MLP neurons of a small language model. Each row is named by its layer, matrix (down: output weights) and neuron, and shows model dimensions 48-175. Each number is 128 + 24 x the weight over its row's rms, rounded and kept within 0 to 255. Numbers have three digits each.
A block is one neuron, or neurons of one layer that tend to fire together. After each block is what it responds to, as a language model described it from the Wikipedia text at the highest values.

L2.down97:153164165150155150075110161126115106133137169177109065074141099097149086113127118170133135109121084150124120153149153116129103140141105096110151104108141122142155130107168136139124138112129167168128104152162099142090090094129111115129147171134141148139120159122124135096112136138124154118128148172155114163125140079088124120134152143122130134118161099130131133124132128178139146173137
L2.down149:129155118124133146153129139118122121132193109185161135136120144088114137133117153077118117134137136122107134180115092119097113135160109122103131126124119143123127155141097133103157147128144127166107148109128110106102162124148138094108091141143104109159102134140122112124121094136084138107113091131163126131154125134138119110138167096091183151160173125106118125187172116122124125168123
L2.down311:098088137116110113133137162123099153101113080103150125132149145123149133119164150134127113105109142123132093072118145120192083118123118129155122148174093132113123120120148129132135102097076114145106169127140143118132169105168159130164078138144129157150114126132104107111149142118117103153116094086122106161120129116130119146150158095142138133129077127111132140165111091103148174152167
L2.down418:084154156132194101121139123104147108159154163176155114132147096100124094120121171103142133095116113117146120105086120136108126116123086129129122118182096136147122143093123092111134138154118162152122118082103108109127116108138125109147114143090120162101138116114107123130112114163090156111138125140158120195101110117108125167124068133091115126144130159096143124191106102156142128120152
L2.down625:137083083121090128118125176090127077108131147156074119108127102115164147141067137178127100120107134151143092128126132187129142136135142153074106111132120133159134154097098134080130094144161136131120135146106120160108145128080126149119150083123111166144159150169135121129118116143108137084117145157140159133135134152151145120161133148160108099127083130116105135115129149124152123178134
L2.down868:100148135129064125130165095112137137108078113137174141086129131103144103144093112133116138098079140105110109169111120115090121145116143114147131141183116116161155109109145087121155164110112100125141116175104138125114173146082154126147110110208152120154156100174128145116126116131120144124109178127117109157113106130121109095158092144143118092122118137091117116136126110121171123172145
L2.down894:129092106095098127117147132112127099105089170153109115134171149168150120158129144106143097082139148170106083134095129143148125122091163093147080144180078099120137158107142129102170107141100081122130152094121142111110124106102106118116159118171134125119126137165102133084110120109105082139101164074132130139127113129110153104163103146101111111143105120107116111159139116107153144113130
L2.down938:145131131164110131143132149172078096128095121125124131127108165130128156113096140117119123128108130131071100112119133158103121097120129111130172123171170123111128160133158139106158147151125098188125125128119145094145113142102183129173114109147119127159134131106117116110131112153147113127158110117160181135132145115088136082138132126155118127166088102149098117125114090137125087177130
Description: Plural people-noun endings. Word-final pieces completing plural nouns for groups of people, such as -ers in workers, supporters, officers; also "civil", "or" between alternatives, and "women".

L2.down110:134152171102135113110150080116165138138169148142110104113112154136137121102182119115142144131153151144137128105082150129182108133128106160144157129079074121147108127157127138131109204176111135108134140088160093171126133140118128128158117107157078091123100098137106133147148133157106086142100121150168110134141108131148116103067135154167103163121072094127145155126128123124118139111084
L2.down206:153127106156086115112142141092129141100159168173139111110183123144144140150102171093166121169152182127130153141102148122101131168148133158156154091149136123133106167097125085132120100133157189126121142133130137138143145131130153123159152097141090150104129096092128159139137101130124113081143157104132122133132100120182111116098138106110100132190116108131164101161146177123142149163111
L2.down273:128134111101134117087145144137122120135151094142124108111145165118091138106132154107139125153121178106125098140088148142173081109132112160144135143126183168142114095151134143171110093146115113111134072101117085126117141174106126090109158128129095158114115114083131111104109116174113106115127130162115113088130115120178134162117130135158125148169098109147087126139142160137154133130148
L2.down368:131087109112166103145125172120099126150137174134153109100163179162133160121136132122133139155097128181099120172145086114114122136146156133138110128116121124093184070140108175179129092132167132159121125093146099070115156141139139134096139119150108132146146115130100134130118142125174139180123142166097124135143131129117157119103168136168151125124111134104084125079146090155148129149153
L2.down607:133134158151152069125169121168155171134096152157142118173186097103115166115130118153084149084136121113119084172111124114110111142123087095138121139139148115155144147183127155139081146151146131125121105152073091083110162116140128111151165141159106134161138109100113139118132116173114126129127122135121124118127141082131061160118134138136154126141157080114111103136153096107128116124164
L2.down856:130132105168146127112112172096137164135176164111135104116114163148162139113149084096125159126170132139109144129142143169151105139134105126107158086166150154104117121134139129096141117121135115115117142118137112163106143183128132131126166143169141134104125125118138169098105150139153157103154148096154151170139110105119102184123127182190137112155127149121132134122139086106114125120084
L2.down1096:136134119160111113147111091099141078111156151094129137110133143148124129143123102156161110194118152103113123113065136123123124151137116137169131163135104130119155164149121102105113122175137109142130129092126049120088108135161082083140173155133155140152112131150137107105134123112139143124190099116117122095121151150131150093082112094111112127134140134119173148103124091107143093122133
L2.down1149:130148161169164108145143147131175102126137121133159147101166133113131149132147114087157133134161137152118114158120153146168143074145098097095098109152154116131148120116128147157152107146140179125139096117172138117168126119127107106143136141172092114114133080097116141113141075158087148100148140191139111134116127144165085156086156158158128129146105091144133130122107100086152121118154
Description: Wikipedia section-heading markers. Opening "==" or "===" of a new section heading after a blank line, e.g. ==History==, == Design ==, ==See also==; weakly some mid-word pieces.

L2.down39:128117123118084091117099129141145086106095164113149094145143138122125121125101104143117099158125146156118147129101119092117131127095107147119159152160136099138157136089121157118128107146144174141157085135124149120116146140154110136117138150134150124169170075127131142158108095114097154125159138181133145162060128157112137133109145119140191129162112095124125130126125139156117152132147
L2.down308:112131142150124119113121105128106103134140123105115150106117114101111121163123122117138123125128121134139095135140107092136161135105121126119093122112112098150131157141185082129181094127086161167124110166158139149161114095130103121127156189136097118127110095174109125119136111163122155085132163157090131172113112099125101154100144146130106177104171093088171143150115109089118178155148
L2.down408:122093161155106147124172151148092120142142168150127157096111123180131142158115131130097127132145165092102110127135132202121170178117147097137120155156116075147094107101129135164156099166102164132120104133145115131094139140126104102132158159092124107172130159122132112071122141069164137148136128109117156102117114105125149107124113097108124105106102129111170126120131144147085112144146
L2.down496:121083094160151167114184145154095147134148130142111150088165146118156113126110158112150159106149137122128133147109174164123156096140143100143113134162137106130156144097126107117154149146115102104110153150122102167113146114076139148109146103137137101135143115160121130079110122144134133105103128125136105124107073156099113144172151102130101101110155125120131111110150118130092162172147
L2.down641:147131146145101158110138164188118150136101131132154118118149159132141155155119150128123140139085143182154137108100088147140151103135115103128110169111119095147137111152158109112162105173156156149125137143125115111113139149130145129147139093142075081127171119153112107107096081174081141090131130134085142107099159119124123102126130181095109158118143122158132118079122145122115129181091
L2.down652:156135129117134122133135121116096123133131109115101144154164121103155113178118154128142139134147141145156054128138076082131148150077159088156119163120162139131168124146156106146124160116118167112152131178152172122150177092057098170101142125097124150113095136133117133144137114120128130129125130109085125132122124127191085123134136111188107126105097140126108112125127120121163102165140
L2.down860:143167120176154117155129132141112095115101074118158093141143129133092109093108118146109134149119095126135160150152117121102148120076121110106135105095126132126107109111119150127145149137159157161124088154108112103074098133105180100115119117116128093135092099116148150129140096155101165161084157106142176136140087119140121119088078155105147157104080093138121141124131120167111087118121
L2.down973:118127158140151109103138135121115093121130146149130140134132124115130116164155175148114140150118163147135124137124135207131148148106142120128140158125116139128137131106125151127170099122122123119136077170113140128189115106123098097080106101063134138136121162143112088121101155078151132161128107191105143116172147125122093122115112114145118148153138169154138111121104142155103100133118
Description: Word-initial fragments and age numbers. Fires on opening pieces of split words that need completing, like Or(chestra), Ex(change), we(apon), ex(ecution), and on the space before years or ages in birth-date lines.

L6.down258:151123138122108159104108094143149151144148102142165157146142112135112197105112107145178113153117113097144090150162144145136165102153109114114150149138085163139097141123101114119080122154127120164135117172143144148110116139118139130138138139149127139083086098110110140113099119163106142156143132120113136131107109119085108116147155122132112151108116141130116157085178125139108148147190
Description: Mid-word fragments. Short interior word pieces splitting a longer word, such as ch in merchants, or in memorization, al in qualified; also section "==" markers and spaces before years.

L7.down40:149201115139127119132151101109123123124115159106118177141112124145150148179106100148141111135123154159136165156172121143132118078095144071137127085099153104114090126171123120130125163134089154165108150167161110143144112109153135162119125136120138139176165137104164155158169145135098162145124105158124138085112112138155116127123069162102151155115175168133069140127134100139124139122146
L7.down523:132126154157120107143118117090097109122166077159136125130126177148123169105086090130115118082181133120100089130111131140125190126116151121135110139168106146116112145101104103117150119128135129109158140079157117114140124097134119152142122159117136143133094183194117122117162115111132123105128124114124125096140144104139116126121097160119085135115123104140130142123104108140111129123107
L7.down533:094126097124121124083134114106155135176144156141116118115120116116171106120140117136123107110156129089124149191166127080121158163118176130085143128125171146102118157129137076147144106141118157106123126160147113146113114094144152123156099198148197136120116103084128119156111146079141128166102137100133105134136117168089171128120117137117124120094103126116112110121131142131139132137109
L7.down565:140146143097147119144142135110116092124145096167156163140135140152160127119133137123143129151124088129136133126118157121169113132115158107176102115098135129092124139141115152109166114134114097103117121105128129128193142107123117114169115153130120161155132137147118137086134130157154143130153130124142107152134097090120113164075119154133133125125128100103035129148131140128094148093124
L7.down566:149092107163127135143090103118140137125132099143139124144153126147174122136153112115098106141158143144124134156117150122143179112101095152101145110126160145131134127169130096133142144108121101107129186094119131084100104140146182136110125128156110120122124084159166148117167123088147145144100140130124119168132125155141122135109107115119123104136131167177132127130096094097159130177155
L7.down644:105165144114135119129136131147121117117151130089121085146174146118090156161127102104130166115138128100112120152109121122137148143103138117117101167115121145113132148125142135111154126109123123075098141052125147179097170133177110099136139111131116184086087111162185095106075148147110151114163185093148118113157104137124124152166108097129116114074152115165112138165109085126120149172132
L7.down693:101183117109142115171104122151169116136085153126130127085132153126169154141147118133185128128143177156091118098083177085147126118102109169138100129112131105124113139121121109122115139110150159119066110149159141144154146155114103130133133130140107117141131140148133078143110129113175091118181139118106170130128167139133116102131106095075121160163129114124123127147117121165142144111170
L7.down734:110084136141100123088138136146120139149111115095120090115107097138131158108069124117186160105126122106077168133099110141122163074136102137075121128151103093171107152124125128117125085129104144129142122110117087147099122145126174091092156095170095167153147144115116149143093131119131116155135128126128121123136133139145152112112108126130131135115091140125151134094117098151130107137140
Description: Inflected verb endings. Verb suffixes completing a verb after its subject, mostly in plot summaries, such as tell-s, accus-ed, sav-ed; also sentence-opening However, As, With.

L2.down103:114141132149112129129119103126102140089153089163099190123141135096162114145107173094126109076146149124120097114101076164129155141150101121131126146129145145146133108139101150165120157102176096134099106112140101080112112166115102107107125167143142168122086151114119123085157139083087107086160120158135094122121166131133118160102126121130117070152138145099128136127122113110080109154133
L2.down118:147151130126157098169135156111126087126128135133121113124122139137118153119126109079119095137081168086129131118125149143143125115130155139132146132126144079139100116186142178153118148161136130127102125136114110136104143167149145135099177090111130097109083133107175156128142125152132077137123131094141164092109126128146150136171131135151140131128138087133106125127168129115095087160118
L2.down164:108157136108119137165137119097164167116131088145104167172115151103102154175131122122099095117124170118166149142098098144143119075139144145122129172142053137099102130114094166108148147132115144150107135152133104093109153150088132115158104141135124144128136098106141115151110116130133135171125105133145102093118144146076163176127136107131163162084123169151137139150117160140150097145134
L2.down214:136115115141116160167177079095135114100094133103138134110132134123148120134142100141130099129156150150114128082123141142116112155169109115134110148108113110134121120147141126124108130120108119120097173156138146101120093144161126130106124148171146137123128144136160133152093101120095128114122124151134175146093097132117174136089113140077111118088127127127112123129137137186070157153176
L2.down746:155123144134116079147133144140158125119160152098138132127125144139124144135088130138150132135129164117136125095145093138160154096118117130177092173116117143122134119077167141129120130105101125110104137172134104111133134164108118211099135147161117129150151104134151154132173108132123140146073111143111157151136122088098157128095099133129142120148134115149129154125129136131142125143128
L2.down783:093112092093116135120105121090080128086105122142120113082103111159123063146100120130163120140105114150163151142150096129105146109131145137079149149132156152110145095136111152137133149144109115087084116136180113091090124080132134108099152129119139151093129150114166166122151174146135117140113159079115114136109104119131149111095172138111143129105138119116129130158138124096076148129129
L2.down950:093136139122110145118111094106104155133119085107153155132122101113148146137097100079182111154114153127133104109134106166161148126137106119127138179102177112096089160105110102099071122123108093104119148160151139088110114115130076163141137135130136143132091154133187148127102120128106147105128090142128134123077096126111132154118132116099128132132167127134156143127151147119094158143110
L2.down1108:094117113101117129133140142114126212085125147107151132102131114104114104129124116137152140119163155107089103116140125169109141130146116152116145109116144174161161136165077153112120109080159115111112095119093120123105076152132138104136117155142149128138140181090146116139129146122082143144102116148119107126111140143106091143133141146129114174135117174123085167127169133157126157138137
Description: Place-name opening pieces. First word piece of proper names, mostly Spanish-style places (San Diego, San Blas, Santa Monica, La) and "===" subsection-heading markers.

L7.down408:145126149142134137162138150120100092143124092153148113081098188129149147168149130106120096167103109129133145129118135172126134153113113098167135142128122149126115087136134117145118137140112126160153175135119136121109143135146140128177088085082131131172154140143125197159134073157128120118110118136131126117112117128155134092148090177132093107164122122133133140081130137140103090134124
L7.down439:146173113098140131119121088162109060126112136144139116128166139138130136138178101121137094130129107132117124175141134117103120156118107114082125173125122155124120129164152153142136093203119117159070111143141133138090101127155087101109117107125126114174140102107120131091092139124113130134098143156153156122135163164120104114149111092101138127140097105109134147156145135075144138157121
L7.down496:105154120112050138152086134142121176126127099133092141162121109126105125130077138135114157176126141111131123174119121138133143124141149125142144125104107120098110120165115175143137142129143111159147120152142131119144121108097095113141129110153150137147146085093128158101154129101123129149114096144128156132113135114136135122126058178138149129152085115117137131097130144118105114114109
L7.down578:130120070109143127123123147154168103127181154112120109121157170144087114147145083127110133154097122171160152133152111087110151132155141171098111112160142133130132113157140145126095153164110123105116086139108143108076111156132145070128130133115176096109090155115087120137144167122084128064127103117101093127110152113104145117122099150132107148124096127139107137105125143139122145144138
L7.down629:129112130153122151107149130137168144120135133145124111131129084093152137145137110124137034158157163104095175143155123150101093115121142149122113153163107119122096142101119129154088147120054116134152117177113138133124094110154115083154113146101117125166141112085150142103099130114139124111137126142097109149150154126115126148163130140171122126124116131105080141147129120145135120158128
L7.down668:129096107133129157128160159175118120191137128145132109099136149111166126146131127077132078120134123105149148159141137187084162115131072140125120176120154130119149143091152106151108102111084102119124125129114115124074108144120118102113112132131104141125091114135073125139119118154113124131157155118141189127122115151141112143161122130130121133125118113126124121148149095143089131161178
L7.down866:126147112124169161112182103119109107102131140126100120164119121161174109122108103132084097132139130144153127123135135082084149119113098133116143145151114156112126138098092132112099094151098132137118134165149118109135114125129122154179104090130090139140119102123123152148103144095114152081106099172127122115106127146096155145190146130132100147115097115109154112110150113149138130113121
L7.down1099:128144131143127176134103150139145123157117163133161134148166155130150130141090134083116123135126170135150113127138148198130122130130134114097125128099150118142124105122120130147146135115121081149139096118089137134139132120158121162152128155132125141147111155103130062147063083133120094083141130151131120154087123149145142150139117137104077143152176139117186130120136157106100147201179
Description: Plural noun endings. Word-final plural suffix pieces that end a split noun, such as -ies in parties, -ans in artisans, -ows in windows, -ars in dollars.

L6.down6:114104111108131144142132069167129136157154150114143104145127130120141106114150129077109098148100151096131154153162086165107113112103102154090139139152176154137124118120174127113142131112107137113091104133086105117157121136152110086107146161139112097132109153142124089083125132143082115104140142125133124110117137128100123198125134102098146093137129152149121113148153109135141152140103
Description: Word-final suffix pieces. Final suffix pieces that finish a word, mostly plural endings, as in play-ers, struct-ures, seg-ments, also -ed and -ly, strongest after "one of".

L6.down652:120123150137117139153163124097099120150162114179141116128112116150124119152136100136128124155129110127135127090122118201124126152158132095210132131134067126127126139149116145125159104156111124153172123116178124077112124162102106133122112155122121093116144090059124157156128106158134114108088102110145156102161138114106122129151125128148111147164172151089126129144110100093135129118160
Description: Object-expecting word endings. The final piece of a transitive verb or connector just before its object, such as suff-ered, ens-ure and add-ed, plus comma-led "with" clauses.

L7.down18:138109123131127086119143152119130151148135154106119079133139072141189039098110128126117109113134089118156139111096121154071126126155124125138120106180085129129103107160161158118098146116128141162105160147158153109123147123099128130113149128137096152135159128153130162197117134149108129143161162153110090110139143096144132168112126134109137117122106132124136148143119123139114127125157
L7.down68:098138099112148177102124123109113141147113109113139108138150130131127138146112091142134194092103155144132138147107156075117117144132138129156128153113126082106106067177136151148157111128152126137140126137171131145125139107110138159171101168138135157175132118149122134133123162105150138142116163103068107111169130107127099101123157176119157166140128105101151140176112145142126180159112
L7.down183:144134143065127160135142150107127171148110130132103113101126175151131139132126141119151140135136124091153167105145171127119123090150099092100119109133127154072101144139131090112162162157141109149159142086141114094150130144081135134099070099161109086160122132135084099121157156122150088085118128098143129130124133145116134112112174137148103102111123149154125128116156167125092152151129
L7.down233:133107134183095147129144113146170114151146116149142124117065137103159069123130110128112100112080117073133174117159135133183103178134132110109134094129127119134141162093162134107139160159116118113138107178176165199091124137117133140120090135142125136119122129125128151145110116134131153128133144125122134092144127126145144138102154130117130138104091120123143127143118164121133129136076
L7.down248:131142127166136150157115142140184130094139106094135147118063147122150151109147138123122105157169142165124134154086112128120195139130177167134179114140128097146092103137138101065130119098112129156154057114145135187114141117116125140131192102107112126121112136133168150121106114128116127160154142137141107132143150154138077146176122122126078136139104171136149120140115133130115102083108
L7.down391:107146132146149160136103125107119159161116123201135129129132131159147169133149135099145186100124140150161101121150121142151110113129137170136146136146139160114081099134113174141102123113093148153135140133108130162108112132117076091112112128126095106110152122071117136140117151091113184106145094139133129157112145152082174172108128146115115184100136130141108110077114176159112116105136
L7.down686:076136119117107119130188129128101144154126101125128135142136079148136110124142109117144121134144149134133120094117132134137136123100105124162129135116119094109117129098173157163083141094090117106103117146194127140123139085116137113143152154126127142161132106128149145119122136131154150137127113143151122103133107120109138113182112147109121132118145121083138158133139125127106165142092
L7.down1112:148190111106130111116131122118145118173142148121116138129173141112166136137138125089093111114138098120154106108133135154117097104140164154126065102147088112120177133178122156134104115110134155183129142130173149127136099111102113134151175138152074126151133086132189140132095131129116119115142146146128131132116111135180115136124161127151106105133147107165185144147201137142161139148142
Description: Proper-name prefix tokens. Opening pieces of multiword or split proper names, mostly places and saints, such as St./Saint, North (America), South (Carolina), Viet-n-am.

L2.down49:126174113114130147173121165125112125112111116142117096103119118103147136153140117133159104113122153142183077151087065132140117128116129117145105154141161117090120113125110149138172114142116152134166086146160130102153152137121189132094127185119140048153151138120138116149129127101106147091126124147155140103123151137095118092140134124134099124112138118118159132133110100144133088108171
L2.down152:099134126116142106133155114164109166128137115122091121128112153117093123114124119117120134150109132140118132089129126126118117087092106155136132141132105127142132108150120095077159114170155102101156122135153114157094133134125150079132108107052107122128118094133153148110153114102066116113120157153088137101123129146136149139130168112139069122097133123149136099148099124122113109127146
L2.down246:147128131157128087130118118133120117145121099122138140141120134158129150124113121101122145093105146165096171139066094136092129148078110148165116132151088174159102116124144120092103146123142143187088174144150124111131109100161157119123192152133081096119131121161145129111149152119112118120150103100173159133142128153135115151142082130101144097132112098130155124102119123102152106150165
L2.down253:127121157139123139134139117147125122149121063166116129097142122127124166140111129086141171101129133153136126128188139086165119151086118106118064151131148110114116133087127097134136131133121128162154107092128106095100152130168110120144155126122100143130113179146114129135119141116138126119184155126117149119117119123103169104160125118116115120124130132114073125104106062116128135134178
L2.down362:090167142153114121105136124147117150135108132126119163129181153155103154140109166131117131106108134131151146093093141163124135139166116088161084119162149140122141107137131104106142112102085150124160147116124141116102117154112150152104141123199099101166110106128169133118120122106127140093125111157092120170157143167137100121104115116099119105125148115154104109091111150120185131117136
L2.down384:112139160141125171171123072143129148122165129091157107116136129121137125122128158116133109075106136167124168104134113183129175120108094121129126101127129114129095111139111138111132170135146107140142122127071120106151115201112112092169153103119116143135141138140099148103131119144101137131124094139153135145159129068116128154142143099147169132136137084129128133165116136111136109096156
L2.down779:098119136084111106136159145175112145123170103147127158120138121105094169107144114046091100126145091117143130121130118145125138135153120132191183091123144105155118126090141112139145156163111124113123121112148103126116134169102117119147139103119179129165145139138122126179131103110144147118118125134082093120157126077131107151103112153159119120140135135097118128113103098150124111086158
L2.down871:148130127084126119140120133129134151157130119147131123107153137171110129090131122176177104110119140064142118081068142156111114110113151147156092114135082173122166169105152147094126084118158157144139139138118132188138090126141137106175122110128100088119127147104110107130130123120139133062148114161121104126112091127101152121158108110072122113139109132127141118101101155124109112124131
Description: Fred/Frederick name piece. Fires most on "red" inside the names Fred and Frederick, and on "red" as a colour label; also weaker on prepositions (with, on, at) and mid-word pieces like ific, ied.

L7.down238:138091106123111138092181085114124168155118131110100134135106130057128103139156147100145158118159140122098113092115141168139156133130124129105149146101140101100165153135150148134134127152167119107142106127118107142129145132157074130171123136153123136100117143119124150108091131122114114116110147070130137154159115129139151142125126134149133114142103104194137107160158141152148124136177
L7.down437:094105181159132136148170122138101110156146140129142111156132091118174084096130125141150123122148146133124152137117115091139142136150131153145146098107126110110177104138092142152139140078109131157074075142133149111116129067142178137129076161153126136139132100141132130101087161134125178124139138134119108118123109109128183119156133102102162084190155164130105115094129144125138130121117
L7.down473:135140114126140146094162090128170108163139125093135147115163137073188123111100110112127110163163113152145136127118087129168193146136113131153119108158125120095139110116147121145153159138111071147165117155153141163157094085154107153107113106133151128130123118115194149127142112138081134115146124129113134123145086157151093133141141107164111107132134134122127103111110133106163097141149
L7.down656:156172165129168153102116086175121133129123120137134109159172137096176144089150099134094075105160147150124132097126144101120129131160128133106143117115137134148152140125125118146149087101103138117153144145092136130172059114130131135090112122105159134113102164129128127128132101096128171104134135129137130112121111121115122169124155124132133103074109123112114137097129119149112183104167
L7.down727:152118098139107096151134115083138136142120167104156120145157078108116137104120134114121132132125146090106116132118129159138137121111151104138133105106152165155147121102145135109136167144082147119156090145117131181127154123148130133133154103177126152108128118130112109144162115131078122118173114138138142136089072079134112156123078186168111103125132109150138071134147133142129117136160
L7.down728:132117145107123151169110142083157136094166124149075129134142128169143147125128147121138110106095139113100129117152158098163164098136101106147156077121154153129123134093136171094131109164113142128137107143116108082132128136100127173136114142130151141112126169083115150114098130148125104097088152129091159168133093164101118149132136157152141131135086137132138137138118081144097115134149
L7.down1109:086104123150152125140109090146111107122145106103055139097170114110153164124164127163129121157159075082140116179142157127174154139125135100149128098160138144127116105108112123194121145133139169123116110054113139111144139141103154110136148151155128143151138127105080165120107155109100148173136139152154186128168166137096108133119143152149126116106130140153080159123156138096114164109100
L7.down1135:092147153116120145141137154178153109161142108137118151084191146106156145135149097121143146098102128144142173120159163122155094083102141134138125109150089156103137134110117167135124139131129126137145119152134187130114189107127090138124118170148145079134133080166127128114142142136154138111164155143122102113102108149169161119131105122140125087142081127126108123095132111096190091121156
Description: Word-initial prefix fragments. Opening fragments of words split into several tokens, especially ex and un, as in ex|ample, ex|ception, un|rest, bas|eball.

L6.down1116:125093108073124144147103142176103174163147155140148118125098146121139120069140114117154098154103111145084153132151133121107120128140107122115169148116135096155142112102105153107095105121138107102087087100151151153113116083126118109126126121125150171142128139126117149113143125114152132156149128108150162084073112105182109091103149116142075135114139164138113131115163102140101136162114
Description: Mid-word subword fragments. Non-initial word-piece tokens inside longer words that continue after them, such as res-ident-ial, el-ong-ated, Sh-an-ghai, st-an-zas.